Weights of a small transformer language model.
Size: 14 layers, 6 heads of 64, MLP 768 tanh GELU, vocabulary 8192.
Architecture: LayerNorm before each block, learned positions, biases.
Training: a variant of Muon for these matrices, 765M tokens, 5835 steps.
MLP neurons of a small language model. Each row is named by its layer, matrix (up: input weights) and neuron, and shows model dimensions 0-191. Each number is 500 + 50 x the weight over its row's rms, rounded and kept within 0 to 999. Numbers have three digits each.
After each neuron's rows, "fires after" lists the tokens most often just before its 100 highest values on Wikipedia text that the model never trained on. A number after a token or word is its count.

L7.up711:515532441485375505574484528497481583567420559501431474541565466452469415430579504461566469412550473504587487441483484470455549491529437502580477511423435520515477540424464553480544549480516442467512490497528487557575545536518477499536460521454457569544628558415570497464505534545546516486536426555500436502441537497397599533587500445509402514476506537574507392483461487484481544598556420508423407500571466486522507500504429567446408559512459560438521564467429492531523464577585394489497493484533488493554430492547578477470438590448492516559530517450500520552425515533489546517
fires after: " " 53, "1" 4

L9.up300:442501524576582607491452565475489479449555495510546588444522468509425467481548549437502534538558454491473530557535532543538526504581454474476450513447523500479551502455416507597491503491508461493591579487603465499585385570524475521577478375484449428420556483524484467539439575460481548502475535433456397520476516610474490566506568426498534432474629483462477523462487493571596437444544457569513471489437469530525581531423400517425570489524593505464493497517541451449532506513531543505463542514449515457528584539524487446517532442530524393562445404467439447529466456451472529498
fires after: "." 32, " " 13, "-" 11, "3" 9, "1" 6

L6.up730:468524524550421439497449522565485543495519500519454455551552496453520458494524521465539594545395466525492497590478410484401491469503506460438562530498569517445521416493505488441527543464481542497462565450530497547562584497572521507541610429619492466367435485458542524495444454498491463537463422478634460614505547495425551441445427516496509444577591479511509462567556525446565590562488530479532445544495408488392485493545504512448433601520497588538437516455506561523534532510566535489451470470473417442487458485431558569486511517496508504539478549580477458439523503503519613582
fires after: " |" 33, "." 27, "\n" 5, ":" 4

L7.up399:567489477537506438417430511492508492510587401558550504507488478460525485503557455536519453456513438539360594460407503500435529484470607484487547479584547516540436539503427517463549448519557551491508572545514506491539501450490447488592491526496532547534534478533421465481576481447432521546497479514605548502564380496350449434494515593465461540492598435588514493543495438489423539527460449525520540561463637528419394533454414509484504460518519448539535526578524550530540465483414458425488478473500479427468485482396477449573516529508531452529449530463572535493514493524512565589
fires after: " " 39, "s" 29, " the" 10, " ex" 4

L9.up399:501456466371437498494481505532519464468403516505493428508449462516474557506555497315512607589512491573537563446545487568456473562540453475489512407458454498428485532485505515580498517530502513469541567497510513457547503528485547581484566457569554541630432529526470495445491457484523523509464602476458453570450476457567491494485496544431495531479554560488590516481417395457509545484483546518515474606487481442533507509527507501511557499415466425500454456448461577503597534417477512463468473541529436511456535546483447685579445503515463507540452496441537394522542535416549466534
fires after: ":" 39, "." 13, "te" 7, "phy" 4, "y" 4

L9.up707:565428454510544499466530466460432574480509516526473460506477472405567442478439411464520516542517500514438462481439540507501559516485565528412434387440586560485497467526452468548497562526555515555520573521432442528453545415434532449421550537519416462468477515599482524542523491417567585555485536522496579496591588509474510472495434591486504517512458544426466412485507512523418563521480553486525476443457548512406560430520461465511492571490524530503566593543436538572617387516463523506387563609497456558411486442484489468543518440451487501469474511400572482522539517506550572504
fires after: "0" 78, "9" 12, "," 6

L9.up250:529575568567487523509468444441554503507530499462479480554417532427574418470525580503470534524489466489463585565530506502553557455541436519443564400481587450491437486491396477462530456543559497497500549472507611442466442504573533502473516465572539434568477504429559601492519488411482467522500486483540487478525590531448461457451445487557553425417516500489425473489492491525671505578507543495431511504474451496492475477486430428534573594542377556430498522572542493557458551499575426473502447465516427464527451488499541452514613486529506527512538483517551548490409620411548476442
fires after: "." 29, " |" 28, " " 4, "|" 4

L8.up367:511439534584545599357423501460497478557563415455483489461507450529609580446497450433516509492512538613498486480499493454594585409589554546525440533488525502589430448450510510514535503554518476507490562499535498523523434464453484478527569514470564503529514503559575440487527501469440477486531517513521521409579535463523529497559429533462552555473544503552480431452494558614523443476521519493367423533498497531432493512489470468450526469477478570495527488524563484589466429562540531441469528498563454456490478417571511421624467446509405501425449511608608518597487499449508454515
fires after: " " 32, ")" 10, "9" 9, " was" 8, " the" 4

L9.up51:517555463494594561528496556535500487478400476535564553485492416515507489534561526463532449501458540457488535485488499429425520532443493463522532490519397508561648476449467479643516535445444530535544518503415442489575502580475461534490631510423636476460487451498414486610461459430552447458563499438474558519509508480473458514448555525492480433433492501521532617604525488469522548504462519526473502520435553564481474417552484539452467519426497484429486518456499579439572456492544474560499478541434433517486557485544552550510549534540499394477418464483391531512563472556496385546
fires after: "." 30, "," 16, ":" 13, "/" 8, "–" 4, "0" 4

L11.up519:603518446423581524600525498459407481491493551575433514463413473509446505538534412504424431479521476480522506477464542527475515520506486566495518343453537547460452513459497508521440562584534489514551574506482505494435470528562568473512467441492505459373522530524454445478561552542493523474469559507408476447523481519496443497439467460543499572592460479454506567538483450403536481499500456465600496443564570424439491429513513411507583479556465553583537475547531426534528545421471455454467383459495458623571581469572607548522582452544538542518467561499477490564477472477494528460
fires after: "4" 19, "3" 19, "5" 11, "2" 7, "0" 6, "7" 5

L6.up181:461587561566570573446519449529492497508556523478538506525479491534552519530569475449510481458460597373533545494546497525543453450587381460536547506469520452539552569405543497499501549455406483541565531512469476516510489432433463579516499495545472482524471475500443478569436506506425428535601448608582457462564535457553434440492473544430485478502537516543476484478469549440437452559570400554412583453520445484530458520524533433563499480490479481523540519520469479603491451483456444561494514468584415366558411423476520507461484468379510438491495578481523552451448559483541505401
fires after: "\n" 57, "1" 8, "2" 4, "0" 4

L7.up694:492528524478625496565519438452519515427516487578470470478424479458423435475526542570520547517526485467533496400483539451503541420511574441471574530438575475510501557534549402476437529524427559532435548595468472608546440567515529478489465508527579519493481510529485348459493428567458503536471520482456611481423376515540511448474534429523459499519467627495542467421514495474433491612535494577561519483499493535401597503528554549487557461504472509428404536539566544483468534550524446477557497353529521512528517476573501503535507459466449532539463517494596531516470513464536448540
fires after: " " 94

L9.up381:587472513511501604431451524445409559488476505519380469424432461460474491509583502550502545500473536520448469504500446519567558480500560496449574482423551495457452568491481463485467576544437512527552483501493546508455621523488359441442437553575549522529458473491519535593492471356580510575529509472481495468455527509511508448426490451578565453468593600559443476540384444482480535469593464529452545534466429495529505558475484494584520525508561507454531573487575509433478459555470407518500526483479448469407505544449547592441530491539505535595557477544451470411519538445466499462
fires after: " |" 35, "." 15, " G" 4

L3.up579:416447476450562542542487533502426568450466467555426472422498567489513499477505502575526521491482499559509523563526461565427446479516468504458424466501454564526543537386405545447479416545501566531456487599471530494460554514570549448581537535493575432449529538534381502511441572564497452452496499514553574554613483553611504472477466450434521565509476491516482506473538591439562601524509494552522468580468451456532509487538485529510367416490519510491483501530459553516455542539571387534383455374475479529470471480534492487411445405455541498501504487593543484485494585464523560538
fires after: " " 40, " |" 10, "-" 9, " •" 5, " Time" 4

L6.up296:445479445495462475497557655411457508589491589472480556477460473521429367569543483520580466483554469504520468443510491555463570436505512372440621636425509466544497504558410568504477507506490504490434534651498480537485534588492451562513507502449622465427502474402511452506476477478546512450437519469490489576510484580395445419471437520535550442528557558540542499529440465494499481454468501528525468446442488489487521492424518554541518456465515513558487498513536472533594434464518495495493532460552468530436465531432477558513481519472477501552576501538580595431436537473501444453
fires after: " =" 51, "\n" 32, "|" 8, "." 4

L6.up224:493541528510472561514561430507568525584652543511445614525467566549559478488473547523502512528471466546508547505501458489428501515494499521442474422524499459495524531604454526411518551445454408488504450455540553508468547483465565536501522399445539456615556585420561500498466583533567468465566417387458488440457524476511475491541439437507453405477505419520435481512564464476454503499457376549508460451497466591415564468474472536581459526476448492477618497608458590585419518554550553526490494443459443562525508528466468503504491515499505544421527559502423458509513576508546504446
fires after: "2" 23, " electro" 11, " on" 9, " N" 4, " to" 4

L7.up669:490546456520540523562554485520550542504498442489458489519553467379582595587612495516587500554508498421468564490467493530439476455542574450457477599474488451466518560503546471495481476520503531510524587465563510441518439486575319574495429478533515451412542521550521482531524493430533532450530580516523503556580569511507478496416490494516450528542493520553563421453471504582530423448558524479490496509513488498481458494598390502453412449472483552543618536473510460461594469467407443495423466521462503495516543515439548579485488454535439486507392453482517497458624484556420581515
fires after: "." 59, " Z" 5, "z" 4

L10.up40:546548524512479482386511479506578548429531475450550491517586429550485487479525523451495542549449493480484527579550524451449511402461477565521500522438537444448460409514538567447449550495448483509422542564465500473447489524523540549443427494553469546530572421577419529445424524511460402445503523454538517449525424571561531487565490457445649602494501518470515555438581410432516489550522541509554479541450468517421520490570456500423428503572404509488584582532505459536588510474478445421448512587421473427467586417457502473560461535515523531524581466479536535430502547548529431475
fires after: " " 63, " |" 4

L10.up701:534469392510539547561529502430524631404517545498411503538484502492546420430441533472523456495611473583485572480528519494485396482513498522501481485541516547504495519537455482445533516477498521493495568624481554536465566492442494460564520450393493449524526558481432550429550473484419510577414523439458627347525495559472487504465514537469527425502460499539435499437455495472539486494480459519544573453365505542520497406428472463512458550527536562503566594554499513445435536540455459490449425470478476546465457410502458591468456474508421420480436477543487541456508506440424547428
fires after: " " 46, "0" 45, "9" 4

L6.up572:585510509644497485537542511456510540558621473576462524540537524453591470532456490442504529403397505516440546501542510434478538423456459511569488455436544535484599600477494474531511470477471507449401496505440495491495450456463506557428472449532450549570503533534491482494494509498473510536522443521414526481458416460478497470470508486531555485510440509472615537422538511452406556464417495471541444519458491558480540446576465518437448482536438523488605596526428515545554431534503384562508578506600451615467461412444501515509477538460476516560530549464591572475464597465506497406
fires after: " " 48, " in" 8, " ex" 7, "M" 4

L7.up636:464468498496560563464540522541448483484543577536462534503583464532534459494460478451427506549464463487528464523514526381482509497569504527488447438486531572454541547495601467544465467648428551544486525575527527504528425572421482523525422531484528387455475580534475476474588499400505452506507391525499476455510473421503519490453389526473500569606538526558452568507471534527403462471537498510471470495512556472563552350447514499483410455441358530465576444577461554485525393582480551490559449513459562507436494443493465530498502436540533446531449433460457424533518493548495513456
fires after: " |" 31, "–" 11, "0" 10, "th" 8, " UTC" 4

L9.up41:427461501512507465577457439429449509520538563529576534494468482421489482442578507461504456511513429498374528486544515453640447439495479545463429529548493502544503514440510583482517519495481504424509550516448538492522505526520598503506588453425403474453483565527471481505484527456585426541599515550461524354510561461489545492549445613545575455417521587573432536433477544525581488515450576561476533572508455570430537447469521584473452529513461481520511565466562424442481550478490493596505484526539514441585557542583514472540538469520413434453407502528434439493460467543466540533
fires after: " " 57, " (" 7, " the" 5

L7.up323:503463575531508375548384532474386464521459490525465533515550531434503390554441435506570418561473409541566533467453479513475551532419484463603548530456476632563526481463477598490574518453405455548433555475494457453502540557481582537426489545523598553532522530474537517514504521582474415528480490510493425419513518522448514542585526481492521471532545478500614481453465490488519469515476414505555509390448479484515574467464451522462463575563495550527536515488456460473536537497518507512428461518470551375483622483476558623471571558480504490466511516484464488531506549513391478516
fires after: "1" 33, "." 15, "t" 7, " T" 6, "st" 5, " " 5

L8.up143:520558481546496532492481541437569464556523543539579521459493605538529460470491559406462478530473509492494464478483505501572541440590424457394534517489492511470480481513518491543528490549561380474575405532525527464461400457475605455510517566473432483570505498530460418525436560522448536456556523545513481469508506495481428505616473465458514486519571516568570462398512471428550507517513470502565570377457477449511459513424396515501621412490473508507454567468474564470552464429597510445502428457444439512556478543382586514553486512476550600430472537563439489509516565598469503484
fires after: " =" 41, " " 8, " is" 8, "1" 7, "2" 6, "3" 5

L7.up34:486466373497555503492501526478487522474502525490447522536489552570569435440580562467496492521483542519474479560496542469445539457508493542493388444495551507546532574446535437490472512463527521458526523497489450520457452437410668478482537485503493499469431475533447453509507478472421458503476537572495441438504452500515480492487531522462443564438550646498419501522488515413434451605546587514530542489457506488500583535464504460533431413514401453500607576562471633497453470436471497572466582482472611535399445449562485530404496553389460502508476406515505516571497478462550554441
fires after: " " 62, "1" 9, "–" 8, "0" 6

L8.up698:511536460523602398491559569497528527592499476486440401517412468465535450520426483542503456461494342556467552525456525448503518469558566530535416462517551558512538566474452583466526498537454456525568496536537559504468545523487573544455467513540532552531541468500526580465418448517563458487437470442574495529546619529513486575465526339464536571491425522527523439449392447518518421557499427515474489529503533453514494528387480477522533543546510436423500573500446468360494538525544438470496521527478494461497584506532487596600499494432569432517568535441455454497491512505537544484
fires after: " " 38, "s" 12, "4" 12, "5" 10, "6" 4

L7.up116:565443459526552425510497602447468579557412567503516574468520537484464499494537459496523527420445459431465542560521565478505543539512485471533493460505547473554521550517533583407446489485535538575444551539531504514410557541514474468447594506495572474595505459381496604448471520449548519516520481537455389559492506413535532483513525519619443558447519562517489443455550592545444428528474465395464424572498473541588455481521469553589509480567464506490498483447475462543486388538486426551490403526545581528466520525428509511507617530528431553524445601463511471517525480551485575564
fires after: " " 42, "-" 9, "F" 4

L8.up99:656548524496572425512533549407485556496490558586508478476481510556452452395414522530519469499552523507574558615428446581609593468566478469541435557535471458522548442528448541512441470508470476458425550460553540435446406466538460522558467517448537559514607455568455487429485520538446526497496507467483504500476422528459571511512451492461575530577455506552475533549521386414508523554477563442546451438565563490505428422504478452504479500473491494538522564517424513565526437455476554516482454505511513453546466561453508490473495499523448546392537469506493472491400380449424575471
fires after: "2" 29, " |" 18, "3" 5, "7" 4, " " 4